{
  "num_attention_heads": 4,
  "head_dim": 64,
  "intermediate_size": 1536,
  "norm_place": "pre",
  "norm_eps": 1e-05,
  "init_std_up": 0.0406,
  "init_std_down": 0.0,
  "decay_shape": "linear",
  "final_lr_fraction": 0.0
}
MLP neurons of a small language model. Each row is named by its layer, matrix (down: output weights) and neuron, and shows model dimensions 96-159. Each number is 200 + 40 x the weight over its row's rms, rounded and kept within 0 to 999.
After each neuron's rows, "fires before" lists the tokens most often just after its 100 highest values on Wikipedia text that the model never trained on.

L18.down1395,245,221,217,154,179,211,241,249,231,125,199,136,209,234,207,188,85,147,250,185,179,190,155,198,241,215,225,227,133,208,217,180,212,176,159,235,271,212,183,131,208,209,178,217,214,196,190,253,199,209,185,186,165,150,169,194,224,206,203,259,223,216,221,180
fires before: " |", "; W", "\n", " ", " by:", "; A"

L19.down1531,169,226,248,191,282,223,245,174,205,166,161,243,168,211,233,248,213,113,190,239,219,200,173,261,231,209,191,182,226,145,138,225,214,148,194,239,225,288,234,206,250,263,223,189,256,240,161,156,210,151,134,166,211,167,187,190,161,227,205,221,211,224,249,137
fires before: "\n", "\n\n"

L19.down1354,225,194,243,101,219,163,215,207,231,189,232,249,142,140,172,169,158,215,280,153,236,225,140,212,223,247,272,191,173,226,208,252,317,205,196,139,203,173,256,169,127,223,216,108,229,159,152,148,183,221,231,177,164,178,242,156,157,224,183,183,284,190,205,271
fires before: "1", "2", "0", "3"

L19.down85,137,233,168,208,194,183,103,209,163,156,230,207,228,221,222,281,221,119,232,180,217,219,144,226,207,183,187,251,128,227,227,240,214,236,225,210,262,229,268,175,224,122,126,236,248,213,173,212,149,251,191,222,225,162,198,223,261,254,268,161,236,152,198,151
fires before: " | ", " |", " |  |", " |  | "

L19.down562,193,236,178,167,202,210,225,230,224,200,139,161,151,180,212,191,180,215,202,175,274,178,131,188,157,166,178,262,234,256,137,189,259,163,174,215,245,242,174,153,217,186,184,206,154,186,193,195,180,264,205,213,185,56,178,206,270,130,206,268,234,166,242,238
fires before: "0", "7", "1", "3", "2", "6"

L16.down1101,144,125,256,233,224,194,193,192,220,190,260,277,240,238,174,116,223,271,204,139,206,246,220,189,181,144,153,177,212,214,194,186,207,224,188,253,182,142,161,193,197,249,217,187,272,189,143,226,292,181,192,239,242,257,286,210,155,139,177,181,192,223,170,265
fires before: "1", "2", "\n"

L19.down399,171,228,201,225,187,231,234,165,210,160,230,222,192,215,155,133,153,197,228,235,159,227,252,184,141,156,201,199,162,272,205,189,249,196,230,143,130,71,194,172,157,235,133,149,157,249,233,180,192,222,261,191,170,214,196,204,174,245,180,205,243,225,208,200
fires before: "1", "2", "t", "\n", "ant", "ra"

L4.down534,227,242,165,177,158,128,226,159,209,157,217,228,172,175,180,165,220,220,139,264,144,221,181,115,220,182,259,237,217,245,186,168,227,197,234,199,225,118,155,213,216,174,249,174,159,205,256,294,281,141,162,164,158,173,205,210,153,189,177,252,191,129,210,150
fires before: "2", "1", "iz", "z", " |", ") |"

L19.down1317,178,154,249,207,196,179,200,180,188,159,140,237,133,211,211,228,215,205,204,185,277,183,188,176,201,142,178,218,207,220,195,126,188,283,226,233,246,161,192,181,191,218,211,176,185,225,222,105,259,223,201,191,159,184,221,188,235,243,195,205,204,201,226,183
fires before: "2", "1"

L18.down958,232,299,101,223,162,267,206,157,237,202,178,152,227,172,307,160,192,190,242,265,196,232,251,178,257,136,213,248,274,253,176,257,236,223,163,153,214,207,204,223,237,226,166,174,188,235,144,217,189,207,175,232,156,217,215,282,217,182,190,187,197,201,150,285
fires before: "1", "2", "ase"

L18.down637,166,207,264,243,190,107,165,184,264,156,191,150,160,198,132,204,149,192,141,177,161,199,258,178,215,241,239,212,178,264,240,212,156,209,129,179,163,231,188,219,256,214,256,228,209,249,207,199,148,202,245,173,209,210,241,220,171,276,208,177,202,250,189,224
fires before: "1"

L19.down117,177,152,226,187,181,222,143,160,152,171,159,177,210,150,167,221,144,192,211,198,237,139,193,174,199,241,263,266,215,182,164,232,126,226,185,237,220,274,205,263,219,216,190,180,229,226,120,269,214,149,306,199,217,195,211,215,163,137,199,225,198,243,181,184
fires before: "8", "7", "9", "6", "4", "2"

L19.down665,139,208,149,277,170,208,194,215,147,192,163,145,200,173,255,110,125,138,254,252,291,190,227,197,243,125,218,200,186,247,224,184,262,251,209,164,168,143,156,182,236,162,158,171,157,201,138,242,213,258,241,209,248,262,257,195,175,191,231,221,266,222,225,173
fires before: "1", "2"

L16.down973,270,212,215,214,192,273,118,210,106,258,161,225,208,167,216,240,122,181,220,221,226,186,215,236,179,134,155,171,204,177,163,188,169,179,233,163,154,264,160,175,153,200,234,153,239,240,152,154,260,181,169,232,206,139,202,190,213,229,200,203,217,279,195,185
fires before: "1", " | ", "2", "6"

L18.down787,162,193,247,255,122,258,210,220,214,154,211,206,227,236,213,103,227,198,190,248,167,181,234,167,172,169,306,257,169,233,209,193,182,215,271,177,264,264,175,228,163,218,176,196,107,156,175,179,281,160,162,159,241,213,149,259,210,157,235,265,231,273,227,228
fires before: "2", "1"

L4.down1430,224,211,97,219,208,217,251,277,197,157,229,195,302,178,129,232,250,240,227,171,255,204,200,199,220,195,202,209,128,141,160,250,264,195,164,212,178,167,234,149,203,209,191,153,191,159,231,207,179,201,195,152,165,218,147,194,211,147,161,135,220,185,240,209
fires before: "\n", "\n\n"

L18.down1362,202,197,235,251,178,267,220,201,149,146,153,217,267,208,190,237,158,155,242,188,228,158,198,179,273,119,208,136,163,241,179,131,182,73,210,211,245,184,192,232,170,213,245,200,253,201,238,139,126,178,173,126,238,217,210,256,234,181,208,268,106,152,209,207
fires before: ", ", "1", "2"

L4.down36,221,228,243,222,192,192,208,253,253,117,186,205,195,182,245,156,173,216,183,220,169,235,176,228,252,166,254,173,130,244,169,124,177,211,214,245,224,207,206,209,147,138,230,178,145,171,201,246,214,225,190,213,264,188,257,207,232,219,174,167,269,179,190,175
fires before: "1", "2"

L18.down420,198,249,286,153,216,195,167,144,244,170,163,259,186,208,262,294,217,153,227,213,216,196,215,218,189,154,192,210,226,101,143,183,215,191,170,265,239,231,250,139,189,201,170,163,170,237,175,208,183,217,164,182,170,210,219,187,283,204,198,177,232,104,215,137
fires before: ";", "; A", "\n", "; D", " ", "; "

L4.down541,127,220,194,244,198,251,154,196,184,86,178,197,249,164,220,183,146,221,209,185,191,186,269,238,252,188,182,215,236,186,192,235,230,254,291,227,262,155,205,186,227,182,215,218,229,206,198,236,181,224,220,174,202,279,251,228,158,179,249,94,149,289,216,232
fires before: "2", "1", "3", " ==", "=="

L4.down623,200,161,162,199,200,270,223,217,206,142,160,201,245,182,155,197,213,191,246,136,246,243,144,193,220,260,201,204,185,166,235,240,274,235,153,191,151,234,210,214,149,243,231,159,219,275,227,224,256,237,216,152,126,204,192,160,190,181,195,198,215,160,233,166
fires before: " |", ")", " | ", " –", " |  |  | "

L4.down304,206,164,226,115,121,192,162,187,178,193,92,197,240,221,152,213,156,209,225,177,224,229,209,191,184,137,237,181,280,203,230,258,249,243,161,267,223,230,245,230,239,216,185,170,204,240,250,197,265,254,172,165,234,155,184,128,169,267,232,225,221,171,170,168
fires before: "\n", " |", " | ", ": ", ":", "ical"

L4.down14,271,161,166,158,156,254,228,272,182,178,256,186,236,221,209,164,206,224,196,96,177,168,202,198,258,224,201,126,230,202,213,174,191,287,197,141,150,159,196,103,192,171,196,270,239,182,232,124,118,228,223,217,198,260,239,198,220,185,185,158,153,215,233,210
fires before: "\n", "- ", ")", ":", "–", "=="

L18.down470,208,240,196,171,189,114,256,226,217,186,187,213,161,156,204,203,154,179,160,134,185,189,225,164,238,182,223,191,182,209,171,279,197,170,259,219,239,207,266,155,225,202,141,215,203,207,253,205,210,98,162,166,166,226,177,230,166,206,295,229,212,112,183,138
fires before: ") | ", ")", ") |", ") |  |", ");"

L4.down401,243,192,200,177,227,213,130,298,249,211,177,220,199,209,288,225,209,238,228,215,225,254,132,235,208,194,150,172,198,160,204,189,158,256,156,145,180,216,162,101,206,199,151,175,232,218,204,202,251,196,111,187,212,169,239,227,224,183,193,203,178,148,185,240
fires before: "\n", ": ", ":", ": S", " by:", "ule"

L16.down233,256,186,302,137,136,177,222,161,199,265,250,218,193,172,198,188,187,156,198,200,152,297,179,175,189,119,204,187,203,200,247,131,203,162,262,157,185,243,177,207,200,196,218,192,225,221,183,206,267,267,155,160,182,180,263,220,155,169,153,231,193,169,160,215
fires before: "\n"

L4.down138,215,162,203,209,271,206,256,212,142,119,188,202,236,184,265,214,152,180,116,218,196,163,200,190,187,240,224,195,170,161,216,234,205,205,121,274,170,197,252,213,187,151,172,204,196,233,185,184,183,135,245,191,219,216,209,196,157,222,258,131,181,120,276,210
fires before: "\n", " |", "==", " | P", " % |", ":"

L18.down1361,239,176,248,217,256,199,133,209,183,220,233,222,207,202,230,289,195,157,168,168,227,210,177,141,228,197,230,161,252,159,202,243,218,111,216,175,166,214,170,199,243,144,190,129,236,238,238,188,95,217,193,222,180,137,209,139,181,120,242,200,183,220,198,157
fires before: "000", "1", "5", "7", "6"

L19.down846,256,236,228,172,197,241,166,214,237,201,228,229,130,201,226,230,113,219,181,92,201,188,214,215,197,255,197,245,150,204,205,204,215,207,236,250,234,255,170,133,182,191,245,231,139,166,169,155,179,201,268,223,145,221,274,131,186,185,246,256,246,244,214,182
fires before: "2", "1", "3", "0", "5", "4"

L18.down647,172,224,193,215,117,254,151,172,177,178,209,209,183,202,220,147,155,226,224,163,206,243,214,168,256,183,317,191,196,312,157,204,225,152,216,255,225,181,202,226,212,147,141,209,125,210,205,238,300,239,172,147,239,237,182,291,148,220,188,216,249,248,247,243
fires before: "2", "ime", "1", "il"

L18.down1262,212,146,168,256,145,167,232,189,203,233,169,256,247,159,273,195,178,163,222,123,259,204,227,271,184,164,229,218,189,221,223,256,221,209,315,156,208,250,204,149,247,160,193,185,97,133,163,166,295,220,156,218,254,152,206,151,257,185,171,170,190,191,176,167
fires before: "2", "1"

L4.down1522,261,157,162,257,258,183,178,251,172,230,191,221,260,150,255,179,220,203,242,189,219,163,171,272,198,118,152,157,170,204,150,228,248,188,222,237,190,256,202,199,217,201,203,257,122,219,184,232,215,187,171,252,232,211,240,202,197,190,131,226,137,252,118,203
fires before: "\n", "\n\n", ")", "/"

L18.down1078,208,222,161,251,201,210,193,147,224,139,141,233,136,242,161,162,209,206,230,239,194,237,182,229,186,123,257,307,88,200,164,143,245,264,255,223,154,208,219,257,231,227,239,183,200,207,168,96,255,218,158,156,161,198,208,253,158,203,194,187,206,180,214,158
fires before: "1", "2"

L16.down804,228,215,180,136,130,204,199,202,232,194,223,170,183,230,205,258,146,210,210,247,164,149,229,226,209,235,207,158,161,263,152,246,213,182,148,232,278,154,191,170,157,229,228,133,233,222,186,264,160,246,237,172,190,195,234,238,224,157,134,247,185,238,136,205
fires before: "3", "9", "',", "0", "7", "2"

L18.down1339,175,229,153,228,182,174,203,239,224,245,238,162,225,209,172,231,189,193,247,164,266,229,190,187,157,157,215,167,107,167,203,171,232,204,289,244,141,179,190,189,186,165,203,116,139,185,209,158,255,209,176,244,205,146,183,221,201,255,214,246,175,231,206,208
fires before: "2", "1", "3"

L19.down586,240,173,201,204,171,208,194,213,178,143,209,164,211,188,124,142,230,186,227,153,201,179,182,174,146,158,172,142,246,156,272,210,180,260,249,176,135,222,141,222,147,196,229,215,217,201,151,284,238,181,212,210,188,175,180,217,239,153,144,165,181,233,140,246
fires before: "\n", "\n\n", " to the", "==", " | C", " | A"

L18.down569,133,122,209,210,220,238,201,115,209,178,216,182,299,224,227,157,136,153,202,281,221,216,185,200,125,191,184,211,262,225,176,198,224,163,246,201,227,234,156,192,228,211,257,188,239,139,176,209,198,183,93,191,203,189,218,203,214,223,198,230,265,127,152,171
fires before: "1", "2", ")"

L16.down11,178,183,149,236,196,139,202,281,248,161,155,144,215,159,161,219,235,203,202,274,158,174,157,209,176,139,196,174,172,145,130,174,175,152,203,237,162,152,198,223,211,188,186,122,169,178,264,187,215,179,139,169,240,243,224,180,113,190,143,175,177,265,133,212
fires before: "\n", "\n\n", ")", " |", " / ("

L4.down512,265,198,169,133,284,224,162,209,189,247,186,199,187,178,222,248,175,258,165,235,120,193,224,150,241,202,176,217,149,177,211,271,246,271,187,199,207,181,190,166,193,185,157,267,189,210,206,253,224,225,91,174,147,194,250,174,232,120,238,196,215,209,244,107
fires before: "\n", "\n\n", " by", "=="

L19.down29,181,209,197,120,209,166,193,222,186,287,195,142,199,169,230,263,201,128,193,204,214,271,154,231,201,249,227,169,232,185,166,213,177,239,212,275,334,208,216,233,148,193,193,179,237,262,197,121,221,183,153,230,156,229,244,191,180,213,219,207,192,296,227,198
fires before: "\n", " / ("

L18.down384,180,221,204,156,125,227,246,188,190,235,163,200,189,204,167,173,175,135,196,208,149,228,187,198,217,281,259,214,236,205,240,126,196,186,217,258,148,213,246,233,198,183,210,159,149,239,152,170,208,197,245,182,205,206,213,233,234,217,287,248,229,189,252,234
fires before: "0", "6", "7", "9", "8", "3"

L16.down154,124,195,203,228,241,166,232,222,178,153,149,225,162,133,153,197,295,211,189,250,179,183,155,195,235,172,171,186,190,183,193,137,245,180,155,176,257,126,250,182,146,218,142,131,159,175,255,233,169,217,153,198,273,263,260,209,218,243,237,125,236,248,198,250
fires before: "\n", "\n\n", ": ", "==", " |", "ec"

L4.down1132,230,226,263,121,262,215,189,204,204,191,171,187,204,141,198,154,187,208,217,205,224,209,131,203,214,253,279,115,150,192,162,206,229,306,186,220,291,154,207,238,204,103,255,217,153,242,162,207,234,193,269,227,235,218,180,168,183,261,188,253,177,253,180,103
fires before: "1", "2", "3", "4"

L4.down115,283,178,148,208,213,215,196,201,279,201,257,171,125,198,136,192,140,208,160,177,115,187,192,246,151,227,185,232,199,191,197,211,162,219,138,175,191,257,197,196,189,118,202,180,240,190,98,198,172,255,246,173,175,213,188,190,128,174,230,207,157,301,272,154
fires before: "\n", "\n\n", "N", "}"

L19.down560,132,165,175,167,178,244,126,254,188,229,225,205,247,212,183,136,223,210,241,228,152,186,157,203,144,225,194,201,215,164,217,280,260,153,212,166,212,241,203,197,208,203,170,208,130,174,139,163,189,272,119,186,205,218,177,217,210,184,260,273,190,173,161,192
fires before: "2", "1"

L18.down234,186,192,268,172,163,243,232,180,269,141,196,251,233,244,219,235,124,206,225,192,262,212,228,225,224,223,179,175,233,197,158,231,262,191,262,233,216,205,249,193,214,162,190,246,220,221,176,227,165,141,155,195,219,137,138,171,251,311,175,130,170,124,162,120
fires before: " |", "===", "\n", " | ", "0"

L18.down733,256,224,130,187,215,153,214,250,257,181,214,251,197,227,144,223,233,214,203,143,141,194,237,158,220,248,103,191,156,162,240,218,215,276,168,139,142,136,198,155,194,230,172,224,173,240,231,178,223,185,225,221,251,217,162,177,219,163,128,193,206,181,235,228
fires before: "3", "4", "2", "9", "5", "8"

L18.down262,131,241,197,245,145,131,212,126,195,188,211,269,184,250,211,215,234,205,264,263,244,142,213,248,204,297,208,161,219,212,250,238,114,190,254,232,252,232,288,266,209,99,165,128,237,203,192,202,170,166,199,203,167,251,219,205,138,241,253,206,173,215,202,227
fires before: "0", "1", "2", "7", "6", "10"

L19.down224,209,182,292,235,187,180,157,180,228,287,125,245,208,206,121,251,198,141,211,165,208,186,219,171,215,180,198,140,169,215,138,214,235,256,190,205,189,176,279,194,193,163,146,226,157,206,195,184,169,199,195,184,224,189,260,133,162,168,223,194,200,208,244,219
fires before: "0", "2", "1", "5", "8", "3"

L16.down412,209,208,193,202,228,189,200,230,238,157,198,157,217,230,220,189,218,212,294,170,168,251,196,218,239,138,181,204,194,173,207,131,232,238,221,236,159,216,222,187,252,225,182,208,172,191,222,202,185,171,217,221,164,158,251,173,254,154,194,189,242,224,181,123
fires before: "\n", " |", " | ", "; A", ";", "\n\n"

L4.down605,214,163,212,219,166,186,256,216,171,200,149,133,184,204,227,184,189,162,185,207,258,172,176,182,206,199,234,195,162,144,196,158,98,269,165,239,108,188,224,162,172,235,201,170,173,190,222,237,134,201,205,262,167,229,252,150,131,162,211,136,233,197,199,170
fires before: "\n", "\n\n", " by:"

L16.down1532,182,153,190,219,155,152,240,221,176,173,226,215,146,133,145,120,216,229,191,191,192,107,211,211,215,218,180,158,209,120,233,298,194,219,157,133,186,136,262,146,187,197,142,202,195,153,186,198,260,202,249,166,187,147,216,159,199,185,183,196,252,197,184,233
fires before: "\n", "\n\n", "=="

L16.down1372,197,217,168,202,224,193,128,203,202,224,205,144,198,182,180,212,201,232,226,172,235,170,255,255,192,250,176,235,189,205,197,218,244,251,211,182,137,186,240,195,206,248,158,145,232,224,167,279,231,206,239,252,221,188,272,150,127,152,152,164,198,134,184,224
fires before: "0", "1", "3", "2", "6"

L16.down230,284,242,161,180,188,143,226,290,170,203,219,171,153,254,216,219,114,220,232,263,131,197,206,228,245,228,259,211,196,146,174,198,207,250,86,197,215,102,125,197,181,178,214,223,180,171,185,276,219,175,191,230,208,219,229,218,214,203,193,195,135,215,237,155
fires before: "2", "1", ".", "ith", "\n"

L4.down1292,224,217,205,267,169,244,218,167,221,262,197,115,210,225,139,218,153,258,188,169,209,249,199,222,236,206,214,219,177,132,269,234,151,218,155,174,190,190,160,141,181,201,176,169,252,199,263,232,252,205,294,179,204,210,207,210,141,228,224,208,164,182,212,195
fires before: ".", "al", "as", "an", "p", " |"

L16.down449,174,223,174,204,168,197,167,241,253,118,274,221,212,256,262,133,187,236,169,190,154,287,194,154,238,198,144,194,167,189,214,212,176,167,205,198,137,184,189,223,181,220,244,189,151,188,248,178,229,244,235,208,194,189,203,232,194,200,261,219,285,214,164,177
fires before: "1", "2"

L16.down597,323,265,273,130,225,133,202,265,196,134,214,203,193,102,182,156,273,174,189,174,213,209,204,290,228,181,192,203,202,186,142,211,147,209,207,282,173,188,211,171,175,125,230,232,188,276,131,259,264,190,194,267,105,167,229,176,137,206,181,186,237,213,262,227
fires before: "\n", "\n\n", ",", " |", ".", "2"

L18.down51,213,217,207,191,187,284,188,205,230,177,194,197,227,155,168,218,222,198,204,288,226,252,208,216,162,217,208,227,201,255,220,140,253,298,245,268,148,276,237,294,133,251,168,197,130,238,183,144,237,188,205,174,195,145,214,241,146,203,225,169,157,109,163,207
fires before: " |", " (", "SA", " | H", " | M", " | "

L16.down1200,235,184,254,221,204,162,227,215,180,160,153,107,201,182,200,165,182,185,165,147,154,159,191,150,217,224,166,244,184,223,224,231,207,118,152,213,235,180,200,170,193,190,237,199,217,251,128,221,173,260,198,261,220,184,191,193,160,216,277,169,146,212,97,220
fires before: "\n", "\n\n"

L19.down166,257,199,158,167,222,218,220,223,307,258,113,152,231,180,164,208,251,158,204,261,124,163,242,191,133,222,253,199,163,119,118,185,192,237,257,156,233,241,193,258,168,198,213,234,219,228,217,146,204,171,229,163,161,161,164,171,232,197,283,163,206,190,239,295
fires before: ":", "1", "\n", "\n\n", "2"

L18.down1094,154,233,249,280,220,199,177,162,168,174,197,259,274,196,243,102,207,182,277,151,213,155,176,133,276,177,225,200,183,184,264,162,172,179,201,270,241,135,247,200,163,159,224,210,193,203,229,172,152,144,236,122,234,210,158,227,151,275,203,177,146,219,232,206
fires before: "1", "\n\n", "2", " other"

L18.down1234,103,231,229,184,186,203,195,171,191,228,188,119,176,168,197,167,160,230,255,196,295,204,167,139,211,259,205,204,189,216,290,180,224,262,141,219,196,231,195,171,162,216,175,231,237,225,178,188,171,211,176,208,265,271,193,199,150,237,200,189,195,218,163,217
fires before: "1", "2"

L16.down732,207,136,240,160,118,217,165,212,181,171,189,134,199,210,229,227,172,190,243,226,209,204,213,171,194,210,138,110,176,250,202,216,239,210,239,229,288,220,187,185,216,169,222,155,223,181,147,206,221,233,234,208,128,192,239,206,204,124,220,273,194,229,253,260
fires before: "0", "9", "6", " |", " | ", "7"

L16.down107,202,179,207,221,175,174,204,149,232,163,196,205,259,134,238,229,125,232,192,193,226,261,208,273,229,234,204,187,105,246,183,141,278,157,198,171,253,180,206,183,119,214,262,297,169,229,129,212,166,134,203,215,224,178,180,273,188,175,156,202,119,188,208,256
fires before: "\n", "ards", "\n\n"

L16.down937,214,200,294,182,184,151,250,237,222,168,194,307,155,159,199,244,207,220,226,210,250,219,227,217,226,153,204,246,131,242,143,241,205,208,273,238,256,222,228,198,234,191,132,160,230,191,204,211,254,98,146,215,203,185,190,239,136,270,140,214,184,189,166,173
fires before: ") | ", ".", ") |", "F"

L19.down1032,197,203,226,222,147,263,236,266,168,140,200,239,242,197,235,196,226,223,174,262,188,252,167,164,184,143,258,233,206,269,247,212,228,159,278,174,229,150,125,185,194,162,203,204,170,174,177,240,250,232,178,220,193,168,204,243,229,211,227,192,199,243,154,203
fires before: "1", "2"

L18.down60,169,222,220,188,213,231,240,210,185,155,238,220,259,159,163,198,179,272,234,183,253,266,160,198,197,187,166,193,214,202,277,211,219,153,264,130,258,265,238,192,246,218,178,197,192,176,238,237,185,202,187,229,187,203,178,244,166,193,256,193,236,138,137,203
fires before: " as", "\n", " - ", " -"

L18.down357,220,157,259,230,315,175,188,258,188,240,103,241,197,163,248,202,157,181,153,197,271,287,173,159,206,188,234,178,282,130,210,229,206,233,181,209,177,270,149,207,195,226,156,213,192,208,176,149,189,180,204,196,258,219,227,154,169,161,232,217,155,229,196,201
fires before: "\n", ")", "\n\n", "/", ": "

L18.down849,206,243,245,154,238,159,268,196,210,133,210,230,203,238,137,244,276,169,200,163,231,172,180,199,211,169,233,261,208,208,150,241,228,89,206,204,179,269,263,184,194,226,186,210,139,253,216,191,137,143,223,239,196,204,270,168,247,225,263,214,246,149,153,202
fires before: "; ", "\n", ";", "; A", "; R", "; D"

L19.down284,126,188,150,221,269,193,131,246,193,194,126,219,188,206,171,182,216,186,188,253,191,256,142,189,184,190,179,180,230,141,215,183,247,321,269,191,243,182,248,177,146,229,146,197,211,228,268,189,232,246,189,196,74,181,161,220,199,192,277,135,215,255,254,246
fires before: "1", "2"

L18.down421,167,117,200,176,213,224,195,218,241,257,210,204,253,195,223,219,179,173,221,233,225,150,183,174,236,114,204,250,182,247,189,141,144,243,212,170,194,247,190,196,148,213,281,213,254,213,191,231,222,157,199,132,210,200,260,212,165,219,253,207,236,188,222,230
fires before: "2", "1", "30"

L19.down255,198,165,221,183,225,211,209,206,173,252,187,217,196,113,155,217,189,243,215,147,150,173,172,193,265,193,228,131,213,182,171,236,304,163,205,224,203,214,228,213,179,288,186,200,246,181,220,237,174,157,154,186,253,149,201,170,212,224,211,185,277,125,227,207
fires before: "2", "q", "0", "6", "3", "1"

L16.down115,216,195,234,242,197,139,261,146,152,215,203,205,187,252,265,261,227,261,126,174,218,144,200,158,195,241,193,164,248,204,251,212,190,234,144,196,167,233,237,178,193,184,160,145,221,200,190,221,227,101,152,262,198,167,222,175,187,231,208,239,206,233,141,173
fires before: "\n", "\n\n", "i"

L4.down1050,152,235,275,189,187,204,113,192,252,182,254,102,208,216,162,137,188,271,163,189,177,189,206,169,236,199,193,238,231,213,245,222,138,242,108,231,196,189,236,169,219,157,177,159,197,170,205,177,233,103,202,181,198,176,225,196,258,233,217,173,218,214,189,160
fires before: "\n", "\n\n", " also"

L19.down1513,168,226,221,200,216,203,97,190,195,240,0,241,176,180,196,229,209,135,193,235,177,217,175,208,209,196,248,195,212,225,221,225,222,236,231,235,200,189,280,207,208,184,208,187,209,222,200,198,153,209,154,155,218,176,296,214,191,160,205,221,180,219,220,272
fires before: "6", "0", "7", "8", "5", "4"

L16.down884,193,246,223,228,179,169,139,203,176,214,215,175,180,201,137,144,217,219,179,203,213,129,198,307,239,154,220,167,188,261,138,210,188,80,217,186,226,226,173,243,214,147,197,113,224,144,214,227,168,215,218,157,165,192,276,209,210,240,213,154,185,247,135,261
fires before: "\n", "\n\n"

L4.down993,194,245,226,222,293,121,195,205,165,230,205,233,126,203,170,200,215,249,230,172,204,200,277,248,168,186,191,196,161,177,280,197,188,263,209,219,160,270,231,180,204,227,239,199,170,196,214,193,195,206,231,201,200,211,298,229,275,153,157,182,256,210,207,240
fires before: "\n", "-", "- •", "\n\n", " UTC", "1"

L19.down873,239,140,206,221,215,224,222,161,234,211,216,268,207,228,210,223,141,201,111,216,198,200,228,179,113,244,135,176,121,169,224,217,204,184,201,198,132,213,266,234,211,221,222,251,229,177,174,228,277,162,76,254,171,227,199,210,257,164,210,163,214,311,197,224
fires before: "ing", "ed", "ing the", "s", "ation"

L18.down746,151,206,185,228,196,192,189,204,202,291,239,179,193,174,166,232,230,166,177,139,160,139,196,217,233,184,219,208,150,188,169,233,135,207,89,190,185,200,249,220,253,144,181,290,170,200,240,234,225,132,186,208,179,255,171,149,175,170,236,207,205,158,233,264
fires before: ".", " by:", " |", " | K"

L18.down1502,202,231,209,185,173,134,178,215,216,206,138,218,173,223,159,180,142,282,263,243,274,184,195,196,226,185,150,214,222,248,154,175,330,257,140,122,198,197,246,154,210,261,230,232,230,216,224,213,170,209,219,136,192,141,156,134,246,208,255,169,239,228,167,257
fires before: "1", "2"